{
  "n_layer": 15,
  "head_dim": 128,
  "activation": "swiglu",
  "norm_eps": 1e-05,
  "decay_shape": "pow",
  "batch_tokens": 65536,
  "seq_len": 2048,
  "steps": 5820,
  "dataset": "wikipedia_en"
}
MLP neurons of a small language model. Each row is named by its layer, matrix (down: output weights) and neuron, and shows model dimensions 48-143. Each number is 128 + 32 x the weight over its row's rms, rounded and kept within 0 to 255. A neuron's up and down rows have the sign that makes its largest values positive.
Before each neuron's rows, "fires before" lists the tokens most often just after its 100 highest values on Wikipedia text that the model never trained on. A number after a token or word is its count.

fires before: "-" 30, "==" 13, "In" 10, "The" 6
L8.down652 [155 133 156 189 182 146 114 156 134 117 129  84 149  92 149 106  97 153 122 182 125 181 134 106 139 136 152 130 148 188  62 132 119 106 138 153  42 127  74 136 151  84 128 172 160 122 105 204  95  36 153 133  65 132 129 175 138  91 145 195  70 170 109 145 111 148 107 110  97 104 142 145 111  67 136 115 104 174  90  99 103 133 104 156 114 129 122 120 151 123 128 125 120  68  94 116]

fires before: "-" 24, "==" 13, "===" 11, "In" 9, "The" 5
L8.down998 [162  54 149  89 134 130 150 130 126 108  90 156 144 114 147  75 130 146 108 137  94 180 122 144 154 128 131 137 136 150 119 122 159 126 119 161 133  58 131 152 167 103 151 160 118 142 118 147 143 139 171  64  87  83  81  75 119 106 121 164 144 124 111  92 129 152  94  81 196 175 113 105 109 161 113 152 138 125 121  94 136 102  89  87  99  89 139  97 105 143 118  99 150  74  69 126]

fires before: "-" 30, "==" 10, "In" 9, "===" 5, "S" 5, "He" 4
L8.down993 [148 114 202 121 121 138 156  68  98  62 134 173 125 106 117  61 116 100 105 149  45 165 111 114 110  79 208 121 148 150 109 143 133 104  78  91  70 147 105 129 111 110 128 153 129 138 133  89 130 146 124 145  68 129 138 125 117 138 155 108 142 143  91 134  80 102 145 146  81 173 154 107 117 155 152 120 130 124  87 117  93 101 105 154 145 101 146 115  46 105  95  66 170  87 126 140]

fires before: "-" 33, "In" 9, "==" 8, "===" 5, " " 5
L8.down439 [111  99 119 194 173 175 187 160 133 107 114 152 199 163 170  49 135 112  81 159  82 153  81 154  93  58 132 154 112 106 103 128  71  79 164 182 100 110 120 128  92 157 171  79 142 155  58 138 143  92 163 107 198  92  74 116  90  72 189 129 108 140  90 119 159 156 102  98 124  66 132 104 195 110 154 137 127 152 108 140 158 165 178 157 231 123 160 138 152 134 133 151 111 162  63 103]

fires before: "19" 28, "20" 11, "18" 10, "17" 6, "95" 4
L7.down850 [143  83 125  91 113 158 186 167 113 141 150 176 186 125 139  72 144 137 184 165 134 136 111 114 137 109  87 170 137  88 102 146 161 151 121 164 110  77 118 137 119 105 164 128 110  93 135 150 140 119 172 107 126 152 121  97 143 119 145 176 127  90 110  92 178 141 156 122  98 160 134 112 139 140 120 108 159 122 115  75 121 150 142 136 101 160 175 135 140 123  96 144 119 191 122 180]

fires before: "19" 33, "20" 16, " |" 9, " " 6, "18" 4
L8.down789 [185 100 170 115  91 147 109 132 169 109 165 111 170 146 136 211 172 126 143 170 119 100 125  92 159 130 124 167 199 170 140  83 116 122 132 167 145 119  81 123 109  86  74 124  91 121 130 111  87 143 175 130 112  93 151 106 129 176 135 169 119  77 103 102  89 103 177 114 133 185 110 115  64 170  96  98 139 134 132 111 170  99 162 208 112 141 156 173 121 114 162 102 137 192 126 156]

fires before: "20" 37, "19" 28, "18" 8
L8.down30 [ 89 174  91 119 152 116  88 103 161 158 178  71 167 156 203 103 159  67 100 176  54 110 102 110 164  75 149 174  99 123 123 209 145 126 222 151  77  98 128 141 158  53  96 119 100  76  56 146 140 179 185 132 147 142  84 115 183 114  92 129  89  60 162 146 101 122 143  96 126 119 184 130 103 101 208 104  91 115 127 135 127  92 154  75 111 166  87  58 114 102 179 130 126 195 175 224]

fires before: "==" 16, "The" 16, "In" 8, "===" 6, " /" 5
L7.down199 [139  80 135 134 142 157 112 150 113 135 155 163 134  89 213  49  93 107  86 134 116 111 159 166 218 130 131 164 141 119 105 166  75 101 131 132 144  87 107  91 134 105 148 136 150 142 161 174 138 102 119 107 165 140 131 108 130 125 128 115  76 166 171 114 107 157 143  90 180 114 139 111 114 102 139 149 126 115 107 127 143 134 175 124 179 135  79 147 154 137 174 103 110 143 112  96]

fires before: "-" 19, "==" 17, "In" 15, "The" 8, "He" 5
L8.down719 [128 131 145 177 147 175 142 178 145  90 141 159 144  92 158  56  76  60 141 111 111 158 151 156 127 142 143 167 102 147  86 176  86 103 145 140  93  90 135 153 130 134 184 106 170 173 113 175 138  99 176 100 165  90 120  90 219 132 114 185 125 176 118 178 137 136 100 106 185 146 186 109 108  58 138 165 154 133  90 176 126  58 128 143 156  96 143 145  88 135 114 116 149 132 113  92]

fires before: "-" 34, "The" 9, "S" 8, "A" 6, "===" 5, "M" 4
L3.down1189 [224 130 163 171 126 198 152 175 135  75 151 174 139 152 103 103  44 115 149 105 139 133 127 156 141 140 163 113 150  98 128 128  65  92  91 111 107 150 153 112 181  92 145 128  96 117  82 114 114  99 212 118 135  86 117  67 151 117 127 166 108  81 105 150  87 131 152 113 155 152 137 139  59 157  85  95 147 130 152 104 151  92 135  92 118  99 136  93 109  97 108 104 120 235 141 129]

fires before: "-" 33, "==" 10, "In" 8, "The" 6, " " 4
L8.down622 [118 111 110 170 122 153 158 145 128  87 195 114 131 163 152 113 113  82 129 194 119 140 119 169  85 115 183 130 142 128 148 115  62 138  91 146 118 109 130 172 179 101 183 162 105 171 140 117  77  92 144 110 124 134  92 121 187 116 123  74 156 157 120 150 144 155 148 142  50  83 148 129 118 161 131  81  93 158 143  86 121 158  97 144 116  62 156 103 147 101 106 127 153 101 127 131]

fires before: "In" 16, "==" 15, "The" 14, "===" 7, "S" 6, "A" 5
L8.down1000 [163 103 123 139 173 170 145 152 147 163 156 150 180 136 164 113  93 116 120 137  73 149 183 134 156 123 212 137 121 146  73 108 101 113 170 123  56 180 118 168  56 155 145 169 171 126 152 110 186  95 158 133 128 125  75 183 167 126 162 151 100 158  97 151  89 146  52 124 107  97 138 109 164 107 135 133 105 142  93 118 124 115 191 133 183  82 154 113  95 163  97 116 164 154  83 154]

fires before: "-" 29, "==" 9, "The" 7, "In" 5
L8.down1288 [134 116 121 174 172 125 176 152 107 124 103 173 177 109 111 142  68  95 101 143  96 116 122 149 106 151 170 101  79 105  66 107 116 121 105 103 115 149 184 100 202  90  76 168 139 123 104 147 100 104 173 151  67 107 146 170 129 135 162 127  89 161  95 122 109 124  89 115 120  73 138  82 149  68 130 180 111 165  85 127 134 146  87 127 177  99 163 138 153 163 124  94 117  46 127 122]